Part of a small language model's weights.
Size: width 192, 6 heads of 32.
Architecture: LayerNorm before each block, no biases in attention or MLP, untied embeddings, attention and MLP in parallel.
Training: a variant of Muon for these matrices, 185M tokens, 11280 steps.
MLP neurons of a small language model. Each row is named by its layer, matrix (up: input weights) and neuron, and shows model dimensions 0-191. Each number is 500 + 50 x the weight over its row's rms, rounded and kept within 0 to 999. Numbers have three digits each.
After each neuron's rows, "fires after" lists the tokens most often just before its 100 highest values on Wikipedia text that the model never trained on. A number after a token or word is its count.

L3.up262:496425455486458484487596542537448544523503432496482469543556581420561437453605559472438400490439528492559472534547452500527393446533494477417483414468502564532408524555553604589452461480457529526545472530580470419511535571467581552514507411427470499578455484535480447557451487463518538452573531513476532459528588506591453531529497460522453418545397415500553443462464506530490504585473481519486485418412469528540565558443477471454521552445581460507476474481482477408553567549420593456442460467527432512497581484433549559494511588527522511560488509557518523473541478491567574492
fires after: "." 89, ")." 5

L7.up636:481545500589401428479463510501456450412536451496494422523488490486507525528562504487547553542443464464559503506474468566497538505500506455432490569552602524559564501599505508528523416529433408573510475457479423523409527522522459557586495499488606476568363443483486496517505427491503559543501478394530521542459536442421481496457535467432567434468442419519434476584452480505439451454447520592568511453581542462497493514536555391490461609476596461499452498435463508507466410503457428538525476552530420521574554515558532485488519527446536531491515516510457480487613540401593546566
fires after: " d" 15, " re" 14, "le" 12, " b" 11, " " 7, "sh" 5

L3.up72:504549517470512533476540595486491433565462437505412563420490532460479479566471541432514555457422500460521522453474575535526463410520516497525459511449562426432493531524435426542510610503461512433478499541497419538449533479473465603447506391439429486524426543485530507448582511468526591470572506528487522554474555416444518426565579539475506449433463478512440458471452467511538444536484528517587475503465527539553544577550553465484463523524559625507529528482665482517471549523592457532548349501444468493446478514515496569547484425580526478404443573491499493573541477553441510553
fires after: " in" 26, "In" 12, " In" 8, " 11" 5

L4.up49:407533490508481471505502438502436467472528425548473551517490391497521590464465551561602482464530428523484462567526499511499477424503594475483512534410601524590507442452484461534520438514436502533478580468477478481476441489580556467519490522587461511548436563490479440488501424509529510463561463554462438431496570460561414589551554499498501512580547485538526493521498514507439495469425474402573493608470477486588476442554517499489537521552456540418473621571597532589434451510479427676486487478381488510503526503503417594504506510448471500403510459508515495533449547551527543469
fires after: " re" 24, " in" 14, "d" 12, " Re" 8, "." 6, "tern" 6

L4.up100:462507477520511473519545513514565576509552460489473500549489514388500447560575479449502552436518528468454443445588520399562418482507418507475427550594576542571586510590550446505490415496574554538555527545473443548454504520495520385595530451514568550465390550546547542551410550472485470522508527501492515526509484521514503524452560498574441473460489539432480543457534445418501433481484507556487517486457513469512521470453580489557399481554435505527476380460607590510542497519486549483494528432522421397554456431547519522409446534548385461550535455502462502584560465523483512401
fires after: " be" 18, " me" 8, " re" 7, " Me" 6, " se" 6, " mi" 6

L4.up99:488481522572515478502575558544569446456549548539500460538558548522521496620479467434477447545521476598496474527443472496523398527480612477525526511451501469503549458523508515477513427572498426496439509479567443591394429501593531550448524575479523485484461550461416536427462499500463410521460413535438517499515440515509460409428410581486568461556430508488483579545450536568608517536474569490461587560447531503513484442452425528453512409405510504506602497492561497462484543502432629476473554506471475467486390460472417583446467548439460497537427555496461493487509511563524557486
fires after: " N" 15, "n" 14, " K" 12, "ad" 6, " We" 5

L3.up16:598552508427455531475508558421420498512478543447464474416442489535517472548491637403438501499505507521552436556478446489531447458489521541516565456463545414458372549556464491482521519487542514493539494486430423473446546571562476479595508521441499541567442523482500543469553493533526508515474536415478497508504491552525554567526563574445515440509430461539500398465483443387444407506437458508539356595578516446421486509512435509505498538487529552490568417507561492511518616520474489434527475483540482434566525515515481634473572386519479562516473532494522425580536528562460531492
fires after: " in" 22, " St" 19, " In" 14, "In" 9, " Co" 6, " Port" 5

L7.up402:568609628541493545557470464468572583447475471455547509507549536522498461609499485504516413507566538502502457488465476559479472522522444586502507557479489471483440506504472483520476523455444514528544389557432505494509535400491460496477496468467556583541500469427454485451522503566526566517477533537485517511571468495442458547511469544461535556530503512511500485524459489444381434576463412464409487535436531516526546591594526471519422556421523501449394460570610488562455469445403502498427511582591478441574523509565473380495486409510485463392509513430588581471522566464580505486
fires after: "s" 25, " S" 25, " K" 10, " in" 8, " con" 5, " C" 4

L3.up378:492473498510518493495512514481464461584577430418435558473533531415440491437520453529523455599455518423477402447529514518534496510489519484467553487480497516497432518533383564438489577529523562528506521577556397493389459505446432480596533433476471523556510540502537512513532520521424483513481472484476531512545522468428387576513433496485461483592476488419552602482552436515553463509429504525586529569428424366469458517513491487557480389503475433512555484410619492507534474556569606516504517527589476524598479398568535514559511542508548528504454453555512528479575552534495539575
fires after: " in" 54, " In" 15, "In" 14, " re" 4

L3.up678:493520500471588513514503566524523477503502516529370484463498471433438533536525514574552553469510469396493463567523452452513523628537415482454550482529547483488453500509460538487432633446496466525600508457558447509589531491668507525504463506502446476459446442520568494469445477466544460515507438546458508426478478492535486501549487420499487412571476551483419466458471498460551516536362563533539489541505476439534588539553579473420482391519507513588522533602486598561444495491534437441566555420454544601520515532535553450436447526466500474513533460480508504442553557474579459418
fires after: " (" 21, "A" 13, "B" 9, "[" 8, " \"" 8

L4.up340:443533457411436426567507559462467486513468524460475541526551527506559525521493537453546452450616408610520631514541509436439419565547560457475479472489461442541528542524467474483473537439464509534419515522547452590465451512554508463586506564454489553403569499428540484589450408458462458578516431460522546551448524508464580467521559426463544544515430531497470472457428595490535575528528452542522502541490500505434572472493591462464510520469492474425500535481548555544545540592469589579417543443501490424577549508457377465557497573502413538440478533520484488570508526544507449457
fires after: " An" 18, " an" 11, " C" 11, " N" 8, "s" 6, "n" 6

L4.up282:473496466473446502503527401444531473585456462603526454553487469487569556511418550423461540473435526477536492494515385436497430468592516476557553389523564539551565474494490449535566424543501500490488560537507480435571446475456564508370523547439508459440558505501416557529446476516429460478460472463565629576490559434574505547535541534515490544481524532501504456556558500495531417545523510478504561473489431450466458532505467472470460524552382480550462486622562599529536502474472498460511488537445419462528452440496587517440455541519578461593449504502638462554534431516489443461
fires after: " a" 68, " A" 6, "ci" 5, "chi" 4, " an" 4

L3.up406:522490409481485489507477454507520560532487499443449503478508460497596509590552530599466440491533470388567503510492473550459518577548448450497476497386513549487421584485477507546479629524487409389495522517504531558455422550541452413549482575447590534443544517458546560484501558564468404438510496534530464423525569444512505512554457465487559452417427536453522493557596544569455457505507489476538575423444425520435464477566533507486553548529470409516451479575459485566559488463511560380529506491464506492424436496521564460474511501512444481610547489556569399502534551424566470482
fires after: " A" 26, " do" 12, " more" 10, " a" 7, " Di" 5, " C" 4

L3.up597:494498455541483548527509492380395542539502512439443532515429457414523511452529520519393570554452437482609464513540471562497528542385502466499486569446534558511501541473551503566428546518473554516498469561411474567581556534488434552475531479563515465489423552432453494484414583452530523484475498551446612467462598467530490489511455497432478520543522404499452515464502500468494575464529422486425499544405516486464600449511532427519494557455453465431498461475563515419426606524536539468404465537456561598585481560575579544542539472546495548448485523450516467571533548579449540493
fires after: " h" 44, " ch" 9, " d" 7, " H" 6, " de" 5, "c" 5

L4.up629:493464540403503550474533495529483605527504502456443488421460553472584553439423471559483563493453475483508451508542412541557460593505569478437532438561491565500543428474561504550499460450460489624448573471520584486473405492491524543491515594492479490588466564410462521352487539491576527530477528465556406437525531523351408572497408433529526537504530544504557481482452489583436566519545484442496463562462496504463523529491492533453546468475451489501562486491480494499593468518529492470479494540454654450503480553556532484476562522506527605448530565447502537590428558506528464538
fires after: "\n" 20, " " 20, " Car" 12, "-" 7, "|" 5

L3.up596:580428573504402531530465549487538554364418457563540501527561429458479552556504512437495587523513433537511554421464485507519513595515508485561504524487508432514505429499485424434536589554488563477506493589492436454470560470487462522512524554505468419453555460518528558516534499508473487433495581585507447426560508540534528445578496482483504558489454504531562531544447532499581463552568509502472438482474448484491552633575581443499504568480511559527469526490467475495396517412521545463422535486585445534508519402458590420392503465491484464519557498473520487434514474563388641446
fires after: " to" 42, " To" 15, "," 9, " at" 7

L3.up371:493473510460526480478571495590532490475472563539477497497589391524555490420457538464516556584472413479460452410481494496449450547531521485529593407435592502512436577488398511615532502420481507531440554464445493570506568444506565475387523464483568427474467525463432514500428543495500466604556457399537506488492457537499458457467408488574584430434447449450503528483613482537504471445606528535449590507442515522466437560560538522534515544523446576542586567487530521546511548449582538421430492550563504497515483525469504523461475550473513456551483456548458467497583551532494550423
fires after: " " 19, "," 19, " m" 18, " M" 6, " the" 5, " so" 4

L3.up572:442505526423596453528529556522540491540495525514515492517505453416568503608517506482536464484495619442498541539410562433448498465447439512427452471496476540517515489452561468503447459436534510487495441552522567549552530473562442486494472469538504449515509478531450513456408480370553548525524478475480552439437464530463587467405451541534538468489472485623497426393417474588418507500500519504561536527516579642511552534493520449507535522522471526445455481468478408480609481500571501571433500478474517575543623464424630548471476584458515497430439516567475559564490556557469540508
fires after: " " 20, "th" 8, "f" 8, " f" 7, " de" 5, "vo" 5

L4.up357:515437522433537571415537483553503457373494525526459482545596491421523453451460446430450565559519429578536520512455534554427568548529464638456561516380438525584460516392498543504509381489493644503459498466480545480522569477515434545485554473503571543483419488539524511410502534532515440473502491575544537517502502511531472539566547490501465452519515478492484508531464568527517452514385495496565528521449554565475490427502443492454427580517524532550575551579579479499454486492478516494549568502393455462530539460456475452606561488440581454539415462537513431449540504525510535433
fires after: " g" 24, " " 21, " ma" 5, " and" 5, "gu" 5, " (" 4

L4.up455:489523519523507456446568481459531533517461481448461461505527506473461549450505557431489575557508414476619541431406498494438455486513531423598566491492493521419510451494430538552478433533516542621431529612470540391467541458559435512566474552466521479481545513542561494535464552454528462497396563492607458516442466510508559512414511425538440547517524548571498456499461548588541517539496478482530483467531531504600467460474527409505508549532487576620545501549560400471491587375501457525514482402583470541525505530523504503431476474457576445372513434424464469508525510479448558481
fires after: " A" 15, " a" 14, " his" 14, " Bar" 8, " His" 7, " Pat" 7

L3.up459:502486505517581516459452433509548508470408502531358543505526507494466463527497441393596530552518555565492518518470566438520442512580568463554448564471515489502510505491490491388488439554513464469500563600540563434520459423581385483495595543586514558591423414568469448393439518635472460502510512479433497527482397544491484574475452482515530521522493491511552462524452477562466515516588423531517637506542542455502504452523572507461449530521509458497484547455501496383561464509491511450568497473537484514479520531473462512611539483529476457552605447564476434582515494517452507444
fires after: "e" 41, " Ma" 12, " E" 11, "au" 5

L3.up11:471614530542493487468436576513481482526481492500529547508597568491485429478504536443518478517637519586498553490571474548498486625554444461492559529514456568439465328498479493488542558517395573547474558579503486563489501489519492517515436548527535434461588535561456489462515550579474514491504533468504453533509436548527477455517505490492415466466517426431534456469528566508446535537449642455459396517425524464416453564522472578460560526474490544520494505453579475523584450480546537460432401535446558497568493500513444530526439420445498402403494442431492562442511509526508522562
fires after: " M" 45, "M" 10, " Qu" 8, "un" 6

L3.up720:565412553584526490510551459548542465482452449529547563450582440534543479486444520542421493473532577456606571546503525482451489504479439515513512441467439503474566472516449501443452562510477537482490536568468429530444510528578563486487507497490518489509501403452407532522464509447465431487502445395420546507493409626534560575523488473559531521597575439440466422477492535440535537501492553545470645437495626527512515509536483441467571566525510468544425438439483487476515508425492441571424378352541491492568482515499478464491459611528494480511515516592478560510549524536514471497
fires after: " F" 20, "f" 19, "th" 18, " f" 12, " B" 9

L4.up388:500524486544507455453487494573542589475523495531488514460482421436561527477513437448523465492662434482486424472540546535508331483487445468482468508599476557503555461469561440518621519507500528518447459648509518549478437404451451452515422486542502513539551515559545510500526491526527460504535475504519538516550512505527532461500512373560483548515464610506561487542474523428507441461433511536505414521512524480568515529450550471532409466510486476584451307511540513533584519546498485456553495463550489445519600474468461571454517565572465430505456506443393517511509441545466497568
fires after: " Me" 21, " p" 13, " P" 9, "ve" 6, " Car" 5, " me" 4

L4.up147:458576522496447440475562532590513497506479468493431494475451499530520541503489431450391482485520417554534506549543474520493328539549417471525518445495526484411406413522500480549598429534593504501491461553524563461527470471450482568508430532541550641527465531457557465501479453581475485491454502425563497489525475484389496581459568472440649547482525533534540461542415590518517459521538412512537472513407456498436534430488551509480608456507392579536460459520507531540536496466511518526424547510457504452511390544568518540489575441561508462552455478498491524500522519535495587500
fires after: " an" 30, "-" 13, "|" 6, "---|---|---|---|" 6, " St" 4

L3.up751:488450604570396506448504518542569563526525526506551506574498462514543527474532454488496497526447509457485576536488618499480496451484475512448464427481510443420545450514552435506509536502531592460472444531524565543473486377539523480387554519501564437494562493558532566494556396637582549566479520489435480485490524482576495407476484562501518523469488468512513479592514478503468482397530545508516483477626422547445460554544512470498479565527449481436404528483521441529427493540517457541396497396387465560437525520439486479458536431519514529505543493582509574411429409594466506486
fires after: " on" 29, " so" 26, " to" 11, " To" 7, " On" 7, "On" 6

L4.up711:444456533481472480485540550455428403502536487578520448409461492465495494510473523507447567556497456441622528479493464452474428471520510488513451467519453558468534417511375517534496412472588534595432554541531530466507417526502519600603435566505454392434550546480520451540461560463500431541494491545597502505532437495484481512567570443471545566546455551499543432516495517554474433534419514500436502507484433472507546445503548460485548534502504545412607458493628471464529515377502560556601446539489550526520537510458511478434546553572491519476494537436605520483426504455556524388
fires after: " A" 16, " be" 11, "ach" 9, " gr" 7, " a" 6, "A" 6

L3.up743:507531527370409503535384477542453427441479539449512513530556497539503487508511435478517458556427499593541558455506569439458477492536542476487454540464532471513459577485505526480628480500492405430523534522462551487491503475499377551429523556515441506473483567532447491461459513552515437495531428477506484486527490512563432534480564460525435506571440540370501414477567509515417514476514457393433503438413545570514501512558595464537606502499558484576546498434472497434483482434580566579545465535476501513474413553535581485567534545619427501516498469454567496573499539467514620525
fires after: "e" 23, " Ma" 22, " ma" 14, "or" 6

L3.up70:514533542439477450523455468541502481515457388447455462511515541420451474495419529481475565457595441426497469580435531499471472477490510502515536478524503580529472524457447492465481418499404473459493550413417470515495477519569490482516508588461483564514464518520479474393568497501507523519426451501522488476504592538600415450547476498461565581487471640534424440583437553401537441392463511467609441518561504502558488429476587485448554613546483484538562545514531573517525435544479596494515633590447496583521405487503528521479524522511502470592457507452441455508478566459494491474
fires after: "b" 13, " re" 12, " a" 9, " Re" 7, " A" 7, " was" 6

L3.up358:540597502568566494464540441453514567537543431513484501445536472500538465529467525489547483464461529541458427501400527559454529559553606461466500503551584497534552532542502481527490581473505475504546357547495500474554465429485582480475541452502445460446485532474610455431540408492545430494534509544546510312523494428517477539465467439426541525476524528458441500526420498553506508538522511520563450514476462424437620542515472566455480495533560456488542466604419531433393488539417640464484521570495438508472450495497485496485542526492586502456469450519528497480468464585612511414
fires after: "\n" 40, "-" 35, " \"" 8, " (" 7, "–" 6

L4.up297:395505511449502471582504564533527473475552517578406568519526508454568543551438559475539496479440443595480457376504509532544426569395485485477512520555518456452467554495487491529443569563569490509447537447608473467481464488553527541450498461441566436571509563460509525474522552412484568485433540476494514521487480460481453626523413590472532498480484441533533566511497474446471525477531530453539485502458519501524563526436545580483506459586447487505551447443604576345487493491461466530471413599477559481536531477541544437515567610417524427438470484431475521452597530497562554514
fires after: " in" 26, "d" 11, "c" 11, " re" 8

L4.up512:436557445524497588399476493467388505598469469532450609514476621446431432524472585507536499403438471432523623560603541569478495556509387550531504535527481538517490511510546589522362369585501565603494530417538489472528516517475535419502464565551436518539563486502491463462489436502591506506475578468466499437553507528475558465451523485500487502458499503444550446458415522543533517490525554461496527529517479537620515470576478574439544444521500437537446428490496436519473507494467449507441564461480474538525505455530473524541538445551544606463504420474510453453500462532539498496
fires after: "\n" 46, " O" 33, " Lo" 5

L7.up27:485503571508443425448464392486464487509408516483509451408533499495501549511466542495514518592468556465492470467495525446498474507536447514449571518426501484441474521447452499461504548490471484507581571514464528425542488486532482539552463476417484422557456547517423472441469565509465482495602504379529506401533430455519537442439476552443493428526500484465566507572489553478363547565511426528557572522469502520553498503526607406531531439531474403497461516561578534504508601482527472459461486579597567582548549555482560430434527542484614589492407392503543594509534537474554547477
fires after: " " 28, " p" 10, " in" 6, "en" 5, " a" 4, "," 4

L4.up450:461605551482402511522473490434426536500473410495502571474481483433445536531442462548572524445485461570552530493523464538509552478438527539510476553567568513516500460555503499473404465558459454547405515447471573515520526471464564548456510507533510504464537491509519521520457453379514561502465485449504521539531443630541533383485494527418556529419502571521544478463481413496557596472441583392519579560459419516455521398482543556439567482416558514565482510498546571587500506412488525552460546512513477464435442532544472498440490484523593428571539417501366536533475591543482509476
fires after: "\n" 88

L3.up458:532498487648478495519479538501558510501441490520493484476487533542537421502444495475497397499512512580578546530522452456527512544511488562497539446383551499465455547493486587472519458539444559534548387595509520509427535509575442509511545437487572569376456424551578477512669539521462427514456498506529516469502498595445464503514547445495559511502424478486582498519570542551445471548539543502499490433482495456464515520489477574532521494532548432543436531500481537512533477495466472522389462495477546354390486423510384546578438501484500438492505419474452629518577556510537539472
fires after: " M" 22, " K" 15, " Qu" 8, " S" 7, " D" 6, " c" 4

L3.up63:571551500441473467503614563512553506483555530519438438408548476525432595447504483514448617516545534583539590457445452514389491468561504455530489519472531517544522535495432439538471489528471518508514554461429449361486461495422549462458585475435455454334530541481552551507561480536560445494487551463508487470496601408536630421460535521541538509489578545536534547543412465511529467514491515516486506445420516536441563422452498459544489501485505565473476538479546399486542587495604501487519453502629575468531483520454521431572443467526478476470516485566541516474511515533448548487
fires after: " In" 17, " M" 15, " in" 12, " the" 10, " un" 10

L3.up391:443549461458506497425531541440454496504393445514500509463474562450484578531480509550439548535542529511527477482417623499387466626474463498491485462488541473549431483564507567473499518519559410527551590477550437456563512539547529558464528420492604509453442523491542514400538468516532464465561373555527498507501469530457486531516443440536526444449498429495393507585466465459455501549554481421561449611474527599469403490548508480577468463551490561514573568514457527528587449521526495491462501545524455543454410543475429515399492580480561427443494453436520527476480526511571571578
fires after: " " 41, " (" 29, "\n" 12, "[" 4

L3.up78:546487592559572538546499563494476489543552514464466552556408441369524541508494515552490522540480450474466573498546489458490495536532476416542495574495515552424472453471470500488444502525478493547466451483509517528536488457505591461520506447580500565471536522433474634516454489483447496543488486491453516415622440522477514552545462432428523531501467508537553535535406436516522436487441521412535475461489518465461591601452542421615441492512593539418498490496481530425480574575500585482483544538469611461473436489561532459450357530366428544473515590448502436548484565500449476463
fires after: " at" 19, " to" 17, " of" 13, " in" 8, " de" 5, " su" 4

L3.up711:549466531501510521578497452471498431573512467464473503530527566531549475511419480656500547562494454427546543440438471378519508512471467400463497502525528586477590525480523445476429456512444451431485474510405515539525406507522535476509502478534529490472609592491523518525520513459443417497556503527544520486516529456409615537495483502405472586500616482475547380553546544613515497525473489459544547475513509530443533484538522446469442536489418589515410511459528492549486526575472459496472530550486565632489521485489514379377574446511509428494514492419493419517434481522507546467
fires after: "la" 18, "c" 16, "th" 16, " a" 16, " A" 8

L3.up436:565473495517523568438466499547527473518584478519438466573608512487482561471470480451456565506479497503614476596503461484474505492585522395473455539478549447494486511502532514545478388536477482485448544536522455476508424452447463454538515480448459473377500458475418526488515551496460399479498503430447428565513469474585637546563552457576426486422516545500502462475527490583435469577493553469528453462489577523489445557495511479514454526560475579568587501420610479474532616453555417532551520483456533480549515539485484484422373570492507559555507494437424515615552418479526543504
fires after: " a" 22, "M" 14, " A" 11, "u" 9, "wi" 7, "un" 6

L4.up751:436577445499587505367530449481476473558471427459482517478509525481575533545458446487438542446453390536491509482511518498570409457569405462492569464506558431503515417491482499478578479528547525458502600463569539502497434509607573496513538452556530543503554509498484544434489550443481518491503484449558494502563423481399444536519579489526498418522559514488577591471536455570456482468559473434618500479526566549435365529519506435565499493552422460481488525519583531544438517491457511467538507440478463402557457501508551530503625533471530470630473423435453516494498411544552514514
fires after: " a" 29, "\n" 14, " co" 10, " do" 10, " g" 7, " su" 4

L4.up222:499437465545547569429502495557562581568444575501447565418488411479600573490524492540519478503562534412596526573496477568501539624609531510506478561591479410517432490529551536464435445498486532560520446517460536486494517476502504517469491452419556486489457440461548417454385468494544540552597394490480504473512525459470498531484501453545552485540521530531494417546369474538517506593535505505499417433491505505417490517523587405548510522556524455435461468574407560533480420540488553424474445491485505549482545460481469499447566563501482541542420493586463506378431516496510474503
fires after: " " 39, "\n" 27, " \"" 14, " b" 6, " (" 5

L4.up517:564474513458485461524609418460558530507489526454568410494411454500562553495481515582430516522452387433527440537529338536422469481535538487519474442569587505621615505515498469421513527584512522478450374474508500459468438470546529494587444489537474465517469486473508549543460524527501402551503467396498582485607495474466491470440469559512497503509459491500387500507560531480488471518502511452504473470612512464498538510561547450557545545557441558483516412399543506507576519414468539442619514434578547510460532494522469514502461482499480552579552531443490487557496421540508539481
fires after: " a" 49, " A" 20, " me" 7, " h" 4, "chi" 4

L7.up251:491518436526499470511408488532502473597568432553443469512490493519500563461553481470457485508445517540550580512522535549529469463504521524458498442622574610465449422531442471492412551495555487502669465533528421587509492500478501461491478453447491498605591524576467583505477483510410481502529586445491459452506527479446445515486464455444486444534539524543553494488519474467468444452494598498497509491495487463500404524453513471499536538486529548435450371481567538402538515621497479472468382474454474429484406567425576493494497471533502488414495529544586532492560431592599434554
fires after: " in" 15, "op" 9, "ro" 9, "in" 7, "In" 6, " In" 5

L3.up685:422508472454534425473480572550499502466519434440471462420460502548496488591458611556561518452471538503473574513442584481486427460546531484511507490541616531484418592502563485511445459471557556560453565505498543508612525513476516481498494432406481526561425576546524532433525575457534457398444395498425588482511481492471440402501513479523645483495471422435520528573388485483486479471503426449561528445515513521484528427444539462510547496534535551536510525493512526592476449461459546509551493500418460433531500576600479531419496541459532564525461537383514522538565518471559581463
fires after: "|" 31, " re" 9, " " 7, "st" 5, " de" 4, "com" 4

L4.up651:542514462332596506548473443592508554431536507465474485449551448584574604417482621519496480443514429519468501419509480442502520536571506532477509425469472473567505552483455460545528548468519438495404502426538586501528437475577490554493489499500552470471516586493562560506436546448519468570565568532488529492509555530493499530489441481438564554550548462555501414511514467540473514514494458495458508528562524491601512511489517481465503521411479536462448466517482508563436409449564607447501565434529550580435513446507432463571517472388555610445425520429541470585445538483517539425
fires after: "\n" 51, "°" 12, "″" 10, " " 6, "ation" 4, "-" 4

L4.up247:431496534496429484534581440491477488423535530464431478523460442507631421533461440578596478432423500490576542544469503515500540427521526466485449623455513453528545575526503633485524534574542486583420527547499456422544515502530473429466547393492439524441437419525558557504491442517565589479523473501389494496430538453521431499456395549429520511544589438427515496496461461448475501460479551499540502569542495490451520539409467464533450520499447506505489496478447579577545492467559566527460486532521481435621422420516471475427505424444519529507525492514462562551584502505588523509
fires after: " de" 36, " De" 9, " di" 7, "d" 6, " d" 6, " re" 6

L4.up655:510512516575532467475471571538638557412469460560470405495543569492523505486474441573502567518562481536589489548458509449398588503565482515594534510479539516467445487528559487494454451445410560488447467519528512462392584513428492407459417463481545476440598504481521478464516442495508431443479591513489552495601493437530545367484468468489460496548535469570495493549549521553539574495515589441506491434478506506447549517454534453488522469514490610455498479418494443549627441404499511498512516480595507484488409470425495482528470494454463503434476559556512408459532455503420524404
fires after: " and" 34, " the" 23, " to" 16, " that" 7

L4.up321:394469492461450450553444517442491502491427542453484444557573583468542439461569403475415454478460483454560560538560487510462488459528539452523511566551499512454484543525477564463494460558530537532545507490547521505505471550531511525606469499493458438572497463514577573486468505588381438610520467557432478577503458564503450529449518495492508498588486431435575497448497462418548459574475552513529436479568677539478523411649426507526461517478420485527467470456425498377444563454485481583521498510465584480488537496468559487559545449494454515554521601525513535506520509537555515548
fires after: " U" 14, " St" 10, "S" 10, "P" 6, " V" 6, " vi" 6

L3.up306:600512510445467474525494543497478529424400543473474453544463544521526460518508532517457494467602579511546475460498464555474464569467420504482478487490499484510500570438489545522484383542530575460588389570482450491472450547473437439488503487518556505519617490533493556568572525591407550474446473501490465501449561576505498571554523515422480590539498483503522551550511535487501349529458526501412513573469452506516501532634374457459444418423577447484452448456484498492489489514556525453538556490527579437406371505538483493533549477573405454481542576523482495406528485512542544541
fires after: " So" 18, " D" 15, " S" 12, " C" 12, "c" 12, " T" 7

L3.up404:524610575472461455506450537489524485491493488561456510565537461407495488519491462589514536494502440493474500427506574441448571508519425521583475551431541455486469493409471453476531566507426494478440507579425540538532493475496479425503606440554514451364565446521506530415529533485501482463551519492599559457575499494569466380538595496530429514454409413439468495518424489556536515506517609403528433447503478464504522556449562510506469506499450503479524551498511530487625519493459581505415584581547563576621441473550419540510491498542474550517571509462461422472477461500488545548
fires after: " qu" 13, "," 11, " to" 11, " Qu" 8, " and" 7, "In" 6

L3.up1:526495486498492397507466562509451489571568613521538523442495498436440607493585617466477549522476561544521629527539424510514494431563478515457537444583536515474516467442443504475456550536497539503547471533502487459505464516418594522433474528509506464461529566453482518508527505577439490552464599451412499488540554546476450514586525515528419442502529411512522504552470475506539394537500502476566440470560453597461476477537357439504433502534480522472444507420562540571483569502476526509468459637495503476561431456559541433518619527493379470445450478533509520520461548443567442465
fires after: " to" 14, " the" 14, " as" 12, " in" 6, " co" 5, "," 5

L3.up29:535573444412468442415485546491452471524485509425515576476535514540592510356528462549625576457427458557465588536516441562481503491479515509493471471517506511560470556502487450525552481458542480467511544455576407499468490441541570556533524502612567628523526488466496459457508559534509547422504522554489454399481586502516495483472473491434517493555556493539516551569421509514503464472456507499549523572442510510503516480375561521434491450413490531401481467377504565512512492502568541486494456438578409493465496513612448502576628472496481413492546459452467415513423469484547494541
fires after: " re" 30, "." 18, "s" 7, " Re" 5, "-" 4

L3.up315:463539558446430446508525573509503554364483499504488595528373518453500453515434493544437434452531518547504492447534468534415450564495464537493488417440561438468531435476495469536430555524521468542466503532510424524591437477599502494548516544495549520550495501489610546453619586511459424450487523565543469456532564504492394517474594392471584499546452526509556528515461476497513469527558602519546542509548476497571435489438530450611489508502531446534588530487590474558450545497570580465456586514503531557419472475505497419455455392483463510472445538531536412452568482511535481515
fires after: " h" 12, " was" 12, " W" 11, " do" 10, " C" 8, " P" 7

L3.up715:487514544556514544531584429550613473483455569565472501491552537524496478555479550509492418596453500376498521438481552496535490441528546461406478467482555444490630520472595470493514499462441528469463506572494543474570452413435484464550541581507412526474494563469478530461494484537508517524497476431389512517498604519468573443370519571499464491501571484523414433569461574505470607546509465530517521452479559488347501537509458493509520582495487441444562428522469435560451576464509407553394457460438510524521524595467483534437505511457506585520493504460441519551502533493459505426
fires after: "f" 17, "ü" 10, " F" 9, " f" 8, "if" 7, "ol" 7

L3.up34:490540515579501470538555444446471444487513541469607530544380410548412499539537570666461487549507382538505544526539432572519570577400486525569520466592503434593471501499482487536459470525489609470449492493436513472467558486580412440517532503568533442541508526548502537435538472527521543555495413507433471495500468465435458388568481551493548494569501502542504478506461437509556458582447497451486410441512489462583485455496443457553485636468518487462435548504483518518463525486557510489421544555456562471466457547437539509511555455501408498417437468475456425465550473510525561517
fires after: " h" 32, "h" 26, " at" 10, "c" 6, "co" 6, "t" 5

L3.up295:465597494413409464491444546527467586520511531503506532523401490411534501562535526577515582469475473522465501517438549532556440409397529594514473460393527475510457571499422581484434554624546514505540534548426482455520514573553529471470446460577445421505512496528580573452497481480503533421543504521529373531508529426538423593523445534439482515535431624554487423506445485466496517471527500449481565499586556537486485512389485460572525597514480454452504462535550505497537563431512516456512543528459487560551519513526511456422536529497517527557489483413566535422490591562527474440
fires after: " was" 13, " Ro" 11, " de" 9, " h" 9, " De" 8

L3.up322:535511534398480445420585531534504544476493534578446545371538521392469572561477486464473535524438567558575569509487463446444418414516524428474445402481441507502508518527426585518509516467480443486503517464561584490536443489523485604476643522447518524456430523525504504481438501496534463555504445614499494484501411514463514522583444461439542532522554567553519447482493484412498555364498554587557514581515416533461469419496515569417482447538483449488519587468452454522563493469503519416465463519472462474439475551554516511479595628479560507522531480528480587514491512518525494512
fires after: " " 25, "e" 15, " Party" 12, "\n" 11, " (" 6, "en" 4

L4.up617:475487407519597451526530550515452436487493508418519417549521482525477433488518559531533453554499477510579506559592420559451374412531492544470525492506555547498494362530497568588539466534432498439492422490530591487590502495457509518544500433527522580555546491436481549453536509504428510482497519444409585506441486590461463479489449497446431442532407469538513514472542462511512481576543585567520555481416532390609538536482479488467484524468488524539582422555577404528476553485500556496574449411561459549435518560397504486465487498596549543545540471491448591467519501478510511516
fires after: "." 38, "==" 17, ")" 10, ")." 6